config = dict(
    num_hidden_layers=13,
    num_key_value_heads=1,
    head_dim=128,
    norm_place='pre',
    init='normal',
    init_std_qkv=0.0235,
    init_std_down=0.0,
    optimizer='adamw',
    learning_rate=0.00192,
    lr_head=0.0061,
    batch_tokens=65536,
    dataset='wikipedia_en',
)
MLP neurons of a small language model. Each row is named by its layer, matrix (gate and up: input weights; down: output weights) and neuron, and shows model dimensions 160-255. Each number is 200 + 30 x the weight over its row's rms, rounded and kept within 0 to 999. A neuron's up and down rows have the sign that makes its largest values positive.
After each neuron's rows, "fires on" lists the tokens most often at its 100 highest values on Wikipedia text that the model never trained on.

L5.gate335,204,229,221,181,173,213,206,207,194,144,224,262,201,224,188,141,207,207,197,204,213,211,202,191,118,224,203,223,195,245,151,204,220,178,247,218,168,237,178,170,170,212,176,233,246,209,192,185,184,197,199,228,198,166,201,186,169,196,180,233,257,161,182,186,192,204,180,216,214,213,278,238,207,200,173,207,193,225,172,193,198,166,209,180,243,168,273,223,241,222,162,233,207,199,201,187
L5.up335,190,147,206,151,231,173,221,158,230,181,226,169,108,174,205,200,214,178,202,191,175,228,231,230,206,215,231,220,203,168,232,173,224,219,179,189,172,210,188,214,242,207,247,218,229,151,182,209,224,219,125,181,116,163,179,239,169,155,187,211,177,187,217,197,189,166,210,180,197,180,150,199,198,195,215,211,212,197,191,201,158,258,172,186,211,172,218,190,104,220,182,250,157,179,161,244
L5.down335,164,202,224,231,243,124,217,221,225,192,210,185,156,234,223,236,244,222,184,203,150,223,236,212,240,230,203,244,182,248,214,167,237,208,227,220,202,177,193,190,231,235,168,235,229,198,191,219,218,222,212,172,211,208,188,272,178,205,179,218,194,172,195,199,205,182,188,221,230,195,202,239,182,168,229,203,223,190,199,235,171,239,245,247,187,126,199,173,170,190,167,168,188,138,163,156
fires on: "ur", "and", " Grand", "old"

L5.gate42,181,201,213,177,207,222,203,202,170,153,202,209,225,223,233,228,206,179,182,166,243,170,239,193,195,194,199,239,167,212,206,189,221,201,185,211,152,177,214,137,187,189,224,140,209,145,224,177,218,205,210,198,182,212,210,160,194,240,241,235,228,229,156,215,179,181,259,222,248,171,244,198,200,187,173,225,229,186,216,173,254,204,251,213,125,218,238,167,184,229,197,163,190,166,186,232
L5.up42,172,234,191,213,214,195,182,228,191,224,211,154,147,234,244,233,149,114,191,160,213,195,229,225,210,192,240,258,237,198,235,173,224,168,218,173,225,180,169,183,222,177,260,187,203,186,222,200,174,247,203,196,222,215,182,140,146,229,229,236,216,222,196,205,178,200,208,227,198,199,193,182,248,223,151,233,184,209,221,215,211,168,177,194,174,207,187,175,145,161,199,245,196,229,171,177
L5.down42,188,179,191,196,253,186,247,193,202,158,187,156,161,163,202,253,134,172,169,216,209,228,252,251,195,207,197,279,197,205,165,132,229,167,181,211,222,168,139,151,242,180,179,196,145,182,231,178,147,237,146,206,211,227,182,107,203,199,213,249,192,213,188,191,157,206,185,192,203,209,244,153,182,229,220,164,229,205,187,179,243,176,191,159,199,188,196,182,189,188,191,229,166,163,201,250
fires on: ":", " place", " date", " start", "gin", " time"

L9.gate446,203,200,180,157,236,203,207,149,208,214,180,214,226,228,213,212,219,194,191,152,226,177,188,229,248,205,228,144,176,184,253,175,154,219,119,165,198,148,222,169,233,214,235,201,250,250,186,194,214,180,196,236,173,199,160,226,198,169,166,168,184,190,211,165,159,234,249,177,207,160,160,166,178,172,198,234,194,196,234,183,218,218,206,179,173,156,197,179,203,212,187,176,197,191,205,263
L9.up446,171,246,175,219,256,175,222,241,149,231,191,132,124,189,238,180,220,186,186,174,176,159,228,201,203,182,206,209,236,198,196,160,231,222,199,188,213,182,178,138,222,246,245,188,203,172,276,167,227,174,220,192,207,169,186,215,215,133,186,219,217,247,220,176,184,156,128,212,243,255,211,202,210,218,219,220,156,182,199,250,239,206,191,178,206,240,194,164,208,218,200,209,217,176,190,237
L9.down446,240,182,211,182,229,238,195,110,177,192,251,219,205,221,208,224,183,234,218,169,232,204,151,166,184,126,155,199,157,229,196,229,193,160,224,240,186,212,236,248,231,183,192,233,198,229,204,218,162,204,176,188,249,195,181,204,232,196,211,217,182,173,259,240,193,182,249,173,196,163,180,215,231,182,155,189,175,219,224,195,152,248,210,198,166,175,172,181,239,218,141,160,235,197,213,194
fires on: "le", "or", "man", "ent", "on", "ph"

L9.gate1001,181,220,194,238,172,218,214,128,237,208,227,216,164,230,153,210,195,211,180,205,214,214,170,189,223,200,204,212,226,195,172,164,174,178,209,207,247,153,177,218,199,239,170,158,150,170,206,194,230,202,227,187,199,229,210,179,214,170,185,190,176,219,225,172,182,166,173,145,238,223,214,166,202,206,179,222,149,117,207,224,165,186,197,159,246,193,272,165,241,179,192,204,188,160,128,189
L9.up1001,184,151,238,115,215,244,260,165,189,164,190,205,236,198,224,213,202,206,224,190,237,225,168,203,203,211,178,195,245,210,195,259,232,143,158,180,219,216,186,174,191,210,222,136,162,235,196,228,185,172,153,219,172,164,189,217,143,194,213,238,204,210,156,178,198,177,213,202,218,260,195,248,160,249,160,203,207,142,206,214,191,211,207,189,169,194,195,169,201,207,200,234,193,201,176,225
L9.down1001,232,208,218,180,192,130,145,234,208,221,218,158,223,195,188,195,234,197,212,266,165,211,209,214,198,267,161,176,207,199,186,250,206,192,211,213,216,209,197,161,182,204,179,168,205,222,238,158,225,131,201,206,171,187,245,215,176,250,190,172,220,164,224,171,182,246,177,198,204,193,139,158,200,178,254,162,205,244,177,176,203,172,193,230,127,204,263,240,201,194,220,217,168,213,195,245
fires on: "et", "ut", "t", "it", "fin", "ent"

L5.gate1309,214,269,247,264,164,157,223,136,152,235,239,195,177,202,233,211,251,202,256,179,223,188,217,151,204,206,236,176,240,212,162,240,168,169,236,219,152,225,216,219,235,231,158,173,147,175,167,183,206,222,148,240,182,188,168,241,239,175,178,209,166,184,228,246,211,248,241,234,203,182,208,236,219,202,166,223,158,221,170,174,206,213,196,180,158,253,186,225,228,250,170,248,198,213,191,207
L5.up1309,180,179,218,244,165,178,192,213,207,198,195,220,162,196,189,195,148,258,175,172,219,240,203,224,221,207,201,199,185,171,233,222,220,189,203,257,216,236,276,241,211,165,238,208,229,217,230,189,204,204,142,169,239,179,190,231,237,261,242,179,209,212,253,201,209,204,134,170,225,244,201,207,244,246,213,180,215,253,175,174,247,227,262,148,241,215,177,225,199,167,192,231,162,292,172,222
L5.down1309,174,222,251,218,155,216,200,210,236,175,187,192,226,195,178,169,221,194,168,204,224,210,206,156,180,181,232,194,209,144,190,199,170,170,190,206,223,197,240,198,179,163,183,211,209,219,189,185,201,174,158,212,209,173,211,243,230,215,198,189,214,224,213,209,154,254,186,166,190,214,220,205,223,226,198,187,219,239,259,215,277,150,254,174,205,222,245,174,222,194,171,220,263,195,199,226
fires on: " Je", " Di", " bi", " B", " Mu"

L9.gate1857,139,196,201,209,188,234,238,169,211,202,243,185,173,208,227,182,215,133,171,172,197,173,272,226,200,195,166,186,230,172,241,189,179,178,220,164,196,225,239,200,213,211,176,185,231,253,197,212,212,240,174,183,222,210,185,219,197,252,194,195,236,209,225,152,132,220,224,139,144,136,182,196,210,177,198,177,200,157,165,194,203,143,224,177,213,226,205,215,257,262,205,192,211,205,216,252
L9.up1857,218,241,208,211,237,212,174,223,189,173,214,265,211,177,207,230,149,133,153,200,206,189,208,170,183,171,178,148,183,204,170,186,231,232,223,209,203,219,215,249,213,243,209,206,214,214,206,219,145,237,199,192,217,175,202,247,203,251,213,122,221,178,152,208,155,240,171,145,194,225,156,206,234,212,213,173,162,182,181,223,175,131,256,235,194,181,183,194,159,223,155,244,205,209,225,147
L9.down1857,209,194,282,239,199,202,181,270,179,149,245,178,225,201,164,241,207,211,170,200,211,231,207,217,177,242,204,182,167,201,179,206,223,241,214,252,180,219,171,152,241,160,208,141,161,156,157,199,224,235,155,177,197,151,142,222,248,174,163,205,209,187,191,250,172,183,224,197,270,211,235,195,261,218,213,183,189,200,180,201,182,232,163,226,233,180,193,186,196,193,163,231,187,181,217,132
fires on: "y", "u", "id", "val", "ist"

L5.gate710,146,172,201,181,182,220,171,174,179,202,214,180,149,221,180,212,198,248,228,248,167,198,168,197,177,179,188,244,263,214,283,199,204,205,211,206,237,190,220,233,194,146,240,190,191,167,223,212,258,163,140,199,187,183,216,176,233,228,209,154,224,161,180,197,208,221,223,183,202,159,200,180,139,186,231,139,208,190,188,204,176,179,186,207,144,219,198,246,195,192,247,213,199,165,218,206
L5.up710,210,193,208,189,163,211,204,154,170,134,224,186,182,219,179,257,244,189,222,205,214,273,225,262,245,242,151,155,188,183,190,200,176,158,221,177,240,190,225,261,161,188,245,272,226,218,172,185,187,254,200,216,180,160,191,171,257,155,198,198,160,242,142,216,233,232,182,203,217,227,160,201,205,154,179,173,176,205,187,248,208,232,195,205,225,205,177,227,202,162,193,189,225,240,207,153
L5.down710,258,194,244,195,242,195,188,174,219,163,215,155,162,212,142,245,205,253,205,211,199,229,210,206,231,137,227,236,174,208,189,190,146,196,201,233,255,148,244,153,202,197,204,227,176,178,159,188,206,174,231,202,209,209,212,198,204,165,167,175,149,230,212,240,140,220,163,235,171,232,172,163,237,198,167,182,226,238,260,185,217,217,183,220,246,203,155,211,219,147,221,134,227,244,213,191
fires on: "p", "w", "un", "up", "pe"

L5.gate1682,187,250,203,232,181,230,212,229,233,220,233,159,193,207,220,159,208,228,251,181,257,199,177,181,239,166,166,216,179,200,223,202,246,228,239,180,205,204,236,232,239,195,242,169,196,187,162,224,268,202,214,267,192,174,128,186,180,230,213,252,196,220,240,285,191,197,238,200,194,179,190,182,231,174,191,194,174,227,226,213,222,257,220,224,196,210,174,196,230,216,207,232,227,162,166,159
L5.up1682,173,160,223,243,173,211,195,206,213,207,218,177,197,190,218,251,246,222,142,120,252,247,172,172,182,193,199,190,166,186,206,218,230,197,216,220,150,184,226,200,270,194,220,197,201,196,123,227,200,169,179,208,212,156,160,228,212,198,202,154,201,226,232,217,244,217,206,200,180,218,166,185,193,135,203,149,193,174,204,220,171,210,182,208,215,211,208,233,195,211,146,187,179,243,159,179
L5.down1682,218,223,274,257,210,222,120,216,220,197,192,208,211,159,231,185,217,212,163,125,233,223,184,185,205,231,216,216,194,203,219,197,240,195,176,157,221,190,176,174,212,193,205,239,160,205,198,168,175,202,208,221,232,156,180,242,223,209,173,190,208,146,184,212,217,183,182,230,217,220,217,174,170,168,156,201,180,223,203,146,207,161,173,197,212,194,169,215,213,177,177,177,240,219,181,199
fires on: " Du", " Bu", " Mu"

L9.gate1513,229,227,186,201,234,183,179,175,216,180,166,207,192,104,190,177,204,254,204,207,213,158,204,170,187,286,164,172,225,175,185,206,179,234,237,163,197,194,208,253,166,211,207,193,170,219,178,182,165,226,224,216,142,181,180,252,224,233,190,212,251,196,220,166,157,186,214,195,204,154,216,170,226,180,151,160,223,168,274,152,126,198,209,192,149,172,170,189,239,155,195,222,142,167,246,192
L9.up1513,219,192,212,181,205,151,152,164,149,211,166,255,223,225,171,203,183,195,140,251,255,199,206,203,167,244,166,183,193,175,184,178,216,174,180,173,181,188,168,205,180,204,160,196,256,199,165,163,181,189,143,165,207,162,203,263,128,174,225,173,229,147,141,205,197,203,208,237,217,213,228,182,188,152,204,229,207,185,208,168,191,185,203,202,187,194,185,186,242,208,253,205,204,186,254,180
L9.down1513,277,146,184,211,228,212,177,161,193,219,205,164,223,190,160,196,212,176,169,173,215,242,213,232,169,203,206,215,227,195,249,189,263,183,167,236,183,230,179,173,180,245,156,174,216,221,251,204,216,226,201,189,222,231,213,194,164,183,172,187,204,206,229,244,212,221,177,189,241,171,185,240,186,230,216,145,197,239,235,222,257,182,198,238,237,215,217,204,224,205,238,179,194,196,248,164
fires on: "a", "ka", "s", "o", "O"

L9.gate960,158,253,179,251,190,219,226,164,229,195,178,197,204,244,169,176,190,224,181,206,151,179,181,165,176,268,240,187,229,286,213,206,187,197,234,182,243,141,160,271,220,188,188,224,159,199,194,228,233,204,215,222,203,186,186,180,189,228,200,210,150,205,172,192,182,185,259,232,227,175,267,227,264,183,173,223,191,221,248,182,140,214,210,203,146,170,222,203,165,165,172,254,166,195,232,282
L9.up960,211,171,156,221,231,168,230,199,212,214,218,237,198,220,191,113,180,222,223,211,273,243,222,196,208,195,249,248,214,227,204,174,183,177,276,180,255,231,190,205,198,229,230,176,242,180,142,199,149,217,177,189,173,215,217,187,207,201,165,216,235,147,203,178,193,242,245,197,206,255,223,186,187,189,199,218,231,180,216,238,229,189,156,225,215,225,208,186,232,204,247,188,205,190,172,224
L9.down960,216,158,210,184,173,158,198,190,179,228,191,220,174,187,185,150,194,180,197,219,187,204,212,317,158,164,208,172,225,228,220,172,207,193,246,210,194,200,215,185,193,183,210,226,207,170,240,243,243,177,226,205,212,202,183,265,182,195,199,179,233,219,206,193,188,219,150,198,216,261,158,186,185,214,207,203,244,143,230,225,193,189,227,185,198,237,197,235,209,187,193,205,229,191,220,154
fires on: "k", "th", "s", "n", "m", "o"

L5.gate1463,257,153,161,206,230,207,225,245,185,191,169,227,206,235,247,242,160,126,202,181,167,176,213,195,231,208,160,204,174,181,172,175,192,211,235,196,233,205,174,225,172,230,187,186,233,163,199,188,190,198,260,201,185,162,163,185,237,209,172,229,181,216,186,186,97,178,183,244,200,199,191,178,174,201,155,203,203,265,224,231,245,249,210,199,176,226,177,128,141,193,234,222,244,182,186,192
L5.up1463,210,185,225,202,178,189,215,191,171,180,166,176,179,218,220,186,231,199,169,183,196,160,166,205,179,227,186,195,229,209,219,244,244,209,205,274,193,205,220,230,149,174,184,179,192,150,244,169,219,226,186,188,196,207,196,157,196,230,203,218,274,220,203,152,147,239,209,268,221,193,202,201,212,189,207,245,246,262,134,193,238,195,129,160,215,160,160,141,184,145,221,270,214,221,167,230
L5.down1463,236,179,183,191,201,182,196,187,163,208,218,210,211,208,182,176,229,161,218,223,206,251,152,253,214,160,188,196,191,198,212,218,247,204,213,187,242,161,238,147,264,199,211,180,186,126,220,227,214,233,124,203,174,171,204,195,198,206,226,208,175,192,171,200,138,133,183,262,224,225,165,171,204,195,215,171,222,198,164,174,222,191,189,180,187,183,222,142,179,227,234,178,180,202,168,206
fires on: "th", "'", " part", " time", " place", ":"

L5.gate504,183,224,181,210,199,234,177,244,197,205,230,209,195,206,164,235,201,201,203,196,231,171,310,223,197,194,249,247,189,211,209,187,204,210,186,257,162,173,179,236,173,210,210,234,191,220,252,174,279,217,183,212,185,235,206,234,231,216,203,230,192,186,179,238,187,170,196,203,219,202,212,194,200,223,201,221,253,186,235,247,220,136,199,257,225,190,168,213,226,173,181,201,209,185,211,244
L5.up504,238,188,187,217,226,173,181,241,149,223,180,205,208,156,245,175,200,243,162,161,198,178,186,158,194,199,144,236,163,205,214,174,157,215,165,215,149,191,213,190,210,152,238,207,192,184,245,226,172,261,193,234,197,204,209,239,199,157,226,171,257,161,208,191,198,136,185,185,228,198,149,176,220,163,192,233,270,165,203,205,204,197,264,224,159,161,204,199,158,166,204,207,182,142,202,152
L5.down504,203,185,226,242,201,222,187,198,198,232,201,190,186,126,182,201,230,232,197,186,160,194,183,141,209,208,157,258,217,158,257,163,244,192,180,193,174,224,179,252,236,231,197,247,178,223,249,198,187,243,188,261,200,209,194,235,208,202,209,169,208,187,183,243,202,173,189,199,208,206,178,230,232,186,246,240,246,214,231,162,186,154,200,263,234,146,122,245,241,177,161,237,215,170,196,206
fires on: "bu", " Gu", "gre", " Bu", "cu", " San"

L5.gate530,233,207,241,149,183,217,219,184,269,169,205,215,164,208,205,146,236,177,202,240,178,226,224,221,145,265,181,152,193,221,213,152,162,174,194,179,221,196,200,218,222,198,237,209,250,256,224,213,245,143,190,220,224,191,210,187,197,145,211,148,251,192,222,237,192,209,197,191,187,171,186,233,181,183,150,201,252,215,134,243,227,193,187,225,168,191,240,206,210,196,209,220,172,125,189,213
L5.up530,212,166,178,169,240,218,194,192,228,209,187,265,185,256,209,173,176,223,241,245,190,246,214,191,174,199,179,170,209,203,241,204,207,139,252,249,187,268,220,180,216,209,225,215,260,256,180,164,253,160,167,224,181,182,173,220,201,133,221,180,189,169,224,243,198,177,180,203,172,223,153,184,209,223,205,264,191,186,214,189,189,205,166,219,208,192,255,190,204,168,150,197,160,205,137,211
L5.down530,214,251,218,182,212,205,180,220,241,159,202,210,195,225,180,191,162,234,149,191,148,207,197,221,206,194,130,180,189,195,247,198,245,155,205,192,205,194,187,197,215,208,194,220,221,208,164,242,182,191,196,161,225,218,184,206,180,184,238,186,195,247,207,164,210,237,186,206,221,243,189,214,197,185,163,191,228,208,227,202,214,183,153,210,165,200,205,135,153,160,198,157,231,201,182,204
fires on: "old", "ent", "ur", " sign", "at"

L5.gate1147,191,181,214,210,162,210,178,169,193,87,203,211,197,207,211,219,150,262,181,232,226,227,183,235,239,210,176,150,221,175,220,232,142,175,214,193,249,185,229,216,205,116,190,159,219,236,140,175,199,156,200,221,174,171,188,241,230,162,183,143,208,239,227,249,198,193,220,225,178,185,183,136,177,194,211,228,191,179,188,227,154,224,205,190,238,222,234,199,190,167,195,225,159,216,180,193
L5.up1147,162,166,209,192,208,169,261,175,220,196,238,185,197,207,151,234,218,193,186,239,169,192,206,102,216,150,184,224,228,171,197,253,189,220,187,183,226,195,177,230,186,205,212,186,141,229,190,122,175,174,255,233,175,196,181,171,215,205,188,138,214,218,149,216,205,188,182,184,120,237,205,211,192,180,183,163,166,224,189,203,213,246,171,186,211,186,199,229,191,200,157,221,166,225,191,210
L5.down1147,135,216,196,203,228,234,221,282,254,209,165,249,230,246,174,256,176,161,224,197,152,182,164,187,170,182,179,176,237,185,188,190,234,188,222,158,211,233,221,220,173,195,221,223,173,261,228,206,188,225,136,216,197,175,166,237,216,211,172,131,217,235,191,175,194,171,228,197,192,197,246,239,235,237,224,230,197,192,233,168,153,249,179,196,207,212,214,223,223,234,187,195,196,203,238,215
fires on: ",", ".", "A", " |", "|", "M"

L9.gate1679,178,245,176,254,220,185,208,208,207,181,217,212,226,195,259,177,186,151,183,205,149,226,239,218,198,185,104,184,152,230,249,253,239,174,213,180,159,154,225,149,195,228,182,189,179,140,211,214,231,267,184,252,182,180,178,242,201,274,169,210,211,218,197,224,165,236,161,190,155,203,240,164,198,193,215,192,211,183,175,213,184,172,244,243,151,189,209,169,234,142,186,186,261,184,193,147
L9.up1679,167,177,226,260,213,208,219,173,243,215,190,176,214,215,216,171,192,159,198,182,225,223,188,217,179,187,256,196,205,238,209,202,232,181,217,204,168,227,156,235,223,291,158,190,172,219,238,223,213,197,218,207,232,196,178,219,137,248,227,202,168,221,135,193,152,210,207,185,194,208,194,170,203,186,202,229,213,232,186,174,197,207,209,232,168,197,161,214,219,190,223,208,231,200,182,186
L9.down1679,183,223,195,169,210,194,148,212,150,161,215,202,227,261,196,222,249,200,173,196,206,200,195,183,221,165,185,268,181,188,218,204,205,204,182,212,191,163,231,197,223,175,214,168,198,184,178,213,217,198,163,176,181,186,157,177,221,202,241,214,204,174,211,223,213,159,220,178,180,191,239,184,171,210,217,186,195,182,183,202,180,210,137,244,253,148,210,186,196,232,216,235,187,241,184,171
fires on: "y", "le", "al", "ta", "ni", "u"

L9.gate618,236,240,199,226,210,199,236,180,189,192,166,224,194,232,187,164,191,240,197,199,206,252,258,182,195,190,187,216,237,240,216,205,217,162,175,193,182,170,179,146,171,156,191,228,243,151,173,140,178,202,172,224,156,230,176,236,195,154,241,194,183,217,197,195,224,175,181,127,198,209,187,158,216,154,184,194,200,197,133,174,163,245,227,166,142,244,220,159,223,193,197,193,131,200,161,188
L9.up618,183,180,187,185,195,216,167,202,200,198,218,207,215,195,179,253,170,159,174,230,200,249,195,230,239,214,172,178,223,262,241,168,133,175,149,158,206,166,222,197,214,182,193,137,203,160,179,194,221,185,243,196,173,197,210,203,177,127,234,225,216,182,231,246,220,238,138,151,197,199,249,229,174,214,189,201,207,193,176,168,288,191,202,157,202,196,226,202,194,227,184,192,166,158,199,220
L9.down618,193,219,264,163,176,194,199,215,187,177,178,157,175,180,214,203,179,170,207,258,219,224,210,202,243,235,185,203,210,150,285,228,152,148,240,195,221,208,228,162,139,294,202,204,214,177,198,134,231,183,212,168,253,136,249,226,143,198,178,217,210,196,190,240,245,188,196,166,217,214,205,216,164,264,210,172,197,233,221,177,292,172,217,206,169,182,254,209,185,230,148,214,202,175,156,172
fires on: "ot", "et", "st", "ut", "gg", "re"

L5.gate1180,222,206,234,243,189,208,266,234,190,195,203,185,210,202,166,211,161,153,163,175,211,215,188,153,217,211,260,199,234,190,209,208,165,217,191,242,213,197,238,261,206,220,204,167,216,185,218,195,153,214,213,200,219,200,215,223,228,254,181,204,229,200,167,226,184,264,193,205,219,232,192,217,173,196,186,184,178,176,158,206,221,177,203,144,185,230,211,199,193,209,261,234,192,272,204,229
L5.up1180,181,195,235,153,185,188,222,227,219,184,222,153,166,225,241,186,238,223,244,164,168,218,258,250,166,205,193,153,152,230,180,181,173,202,152,190,209,199,199,210,194,212,237,181,223,181,173,142,229,206,158,217,156,191,175,170,208,178,219,193,204,195,220,212,192,191,207,196,242,126,177,172,205,195,184,197,192,219,171,250,169,271,195,227,194,256,155,175,186,161,209,223,205,206,207,238
L5.down1180,216,217,197,171,137,199,193,266,223,187,183,215,234,189,211,172,228,189,250,160,145,209,236,192,179,234,200,224,200,194,178,166,220,196,185,227,231,188,237,197,194,217,189,227,166,194,195,179,226,175,231,207,236,256,171,177,197,220,208,152,189,152,167,195,227,180,208,146,230,232,226,222,189,219,269,164,275,218,169,193,269,191,173,218,192,206,244,198,165,205,199,251,246,210,206,217
fires on: " its", " the", "the", " is", "e", " their"

L5.gate56,205,208,185,233,275,215,210,262,230,233,177,169,201,179,252,190,224,184,213,193,176,229,175,195,182,199,220,197,176,219,186,237,245,201,266,229,183,201,236,195,202,215,200,201,216,175,229,172,229,228,161,227,174,174,166,200,208,214,211,212,178,199,175,196,198,191,247,208,215,169,173,155,239,170,128,183,280,238,203,181,214,175,183,206,204,186,213,225,216,188,230,275,210,229,206,232
L5.up56,224,231,201,240,189,212,193,208,222,207,193,234,201,228,213,175,231,186,155,209,245,214,217,211,180,200,191,224,124,134,185,239,261,203,229,232,136,164,252,207,227,187,252,196,247,153,229,200,223,231,173,181,183,158,195,209,208,221,154,203,191,200,168,165,165,183,231,146,277,149,162,175,166,238,237,163,233,207,213,238,232,185,146,196,224,207,203,175,216,221,229,216,187,176,221,242
L5.down56,235,183,213,226,171,174,259,188,257,219,205,188,234,163,247,170,220,144,223,226,219,198,232,212,224,161,177,171,167,143,190,253,242,172,209,217,197,205,236,206,207,176,207,142,226,212,222,233,197,234,161,190,194,178,202,204,256,230,246,209,204,171,202,179,159,148,218,223,273,183,195,195,183,202,242,193,199,215,201,253,249,147,180,162,229,205,210,194,193,230,226,220,181,211,189,220
fires on: " place", " And", " Stadium", " located", " live", "th"

L5.gate784,199,199,198,241,247,232,183,163,164,224,199,219,196,162,194,272,183,203,196,150,190,210,196,203,165,179,231,179,160,206,215,160,194,184,215,177,214,195,189,166,161,217,166,193,121,191,237,156,158,198,210,249,174,196,207,178,169,155,262,177,260,237,168,219,194,193,204,224,190,223,215,186,164,195,158,156,230,198,206,189,207,191,232,178,230,171,212,193,195,159,188,211,203,200,182,154
L5.up784,194,200,203,167,233,243,274,200,236,261,197,191,201,198,185,220,196,191,119,229,173,170,189,192,204,186,168,186,164,191,197,190,229,167,226,221,188,187,242,231,226,181,246,193,189,190,199,236,209,206,172,207,147,184,182,169,187,208,214,214,247,194,192,226,215,175,192,213,185,240,208,199,189,174,192,199,184,197,227,197,156,234,118,192,240,184,211,247,224,281,194,141,222,126,155,204
L5.down784,178,230,193,174,245,252,158,165,209,226,206,206,200,218,170,181,192,201,234,277,176,202,199,222,219,194,221,223,156,196,155,156,224,260,201,186,174,190,193,198,219,195,217,207,247,207,179,212,217,223,185,198,230,189,147,161,181,225,182,167,184,185,202,240,147,183,206,191,170,245,204,177,175,201,210,96,179,207,210,215,223,178,193,222,172,192,187,205,234,222,235,220,221,168,204,170
fires on: "tic", "mi", " describe", "man"

L5.gate71,129,208,181,178,164,192,212,171,267,181,191,181,200,173,208,206,233,184,190,190,152,285,226,158,190,175,173,192,193,218,189,279,177,205,175,193,160,203,236,199,211,195,189,189,239,230,215,218,207,223,155,227,192,223,220,216,182,225,216,142,199,271,205,202,201,220,197,226,225,196,271,229,185,235,193,204,221,169,186,198,168,184,186,189,217,213,243,193,212,195,227,247,146,172,184,228
L5.up71,169,208,229,172,182,219,163,260,188,134,175,176,217,151,167,166,187,169,185,164,205,146,217,237,187,219,164,205,193,218,174,169,197,171,203,239,201,150,225,210,181,206,198,175,215,225,201,225,219,161,199,213,178,161,192,189,155,215,158,163,217,242,285,249,211,169,222,218,179,222,240,194,240,186,207,186,258,181,170,232,250,167,205,263,188,216,167,146,237,132,218,215,209,173,213,116
L5.down71,185,223,206,178,151,199,222,235,214,220,199,198,249,166,263,200,197,177,196,200,173,239,217,244,222,212,202,192,161,239,154,196,257,196,169,198,195,191,172,213,177,227,194,221,218,227,239,226,198,236,174,232,229,217,198,208,197,221,216,195,251,184,249,152,213,204,196,216,251,192,171,205,274,169,242,159,269,192,141,214,215,181,205,221,200,183,176,219,156,181,174,231,192,142,175,214
fires on: " by", " the", " under", " (", "e"

L9.gate1035,241,193,217,176,195,145,195,236,223,198,197,215,228,213,181,197,195,220,239,199,160,171,218,194,171,229,213,247,212,251,98,251,222,199,191,251,151,268,178,225,169,250,179,251,192,192,134,201,209,140,216,165,183,175,206,206,179,143,190,196,201,193,240,199,185,207,213,189,145,240,267,179,209,218,202,234,224,213,172,218,167,265,185,213,180,170,180,209,199,228,145,223,150,112,144,203
L9.up1035,200,226,140,214,216,187,203,222,172,211,131,232,211,202,208,147,217,142,215,207,231,200,253,207,192,189,187,245,171,228,224,210,218,187,251,180,202,250,135,179,217,220,193,190,201,237,168,264,223,200,220,184,208,218,149,208,214,132,167,284,194,194,165,198,145,168,189,204,175,164,213,212,274,172,202,216,233,203,229,174,202,254,210,217,171,178,238,264,200,189,160,221,165,240,217,189
L9.down1035,193,197,175,247,241,225,182,227,229,253,221,229,206,236,234,209,208,234,155,166,220,158,248,171,184,164,179,181,194,184,217,214,216,131,213,225,174,214,197,162,192,164,229,138,215,193,164,243,225,199,220,194,213,215,190,211,210,208,213,205,158,198,233,216,235,285,212,255,237,209,196,165,168,189,232,219,220,220,234,212,238,210,253,211,176,180,235,177,182,200,191,174,223,191,193,205
fires on: "ist", "ef", "and", "ff", "old", "ent"

L5.gate634,201,188,217,190,176,206,213,252,230,199,185,177,262,183,221,230,204,216,206,153,203,216,209,151,202,194,138,214,206,200,214,202,250,264,200,213,208,175,275,198,204,170,201,216,185,199,175,152,237,204,230,224,256,183,197,191,221,160,243,180,233,192,198,262,185,260,198,267,185,163,239,237,178,267,190,184,195,157,213,174,187,161,217,182,278,219,154,187,231,174,241,189,235,219,200,217
L5.up634,183,174,229,193,200,233,194,153,190,181,181,220,224,222,231,261,220,207,192,158,168,228,175,199,194,215,189,227,178,206,225,201,218,195,163,194,193,200,215,196,181,143,212,218,182,227,153,184,217,224,214,187,185,184,210,237,231,178,232,168,213,218,225,238,188,210,177,142,206,254,229,145,185,212,140,225,209,213,216,173,291,183,233,189,220,235,192,185,216,210,223,218,235,157,164,226
L5.down634,229,193,223,175,214,260,181,192,214,214,215,171,202,159,195,231,188,232,232,157,229,188,268,141,204,149,125,204,210,205,210,203,274,203,207,192,215,191,243,148,243,170,219,272,176,210,228,179,181,214,221,232,234,223,154,186,237,183,238,160,259,228,212,273,193,198,175,219,232,211,231,165,222,212,180,205,232,190,224,187,180,161,229,221,220,226,188,209,209,188,205,194,193,227,171,202
fires on: " Bu", " new", "bu", " Star"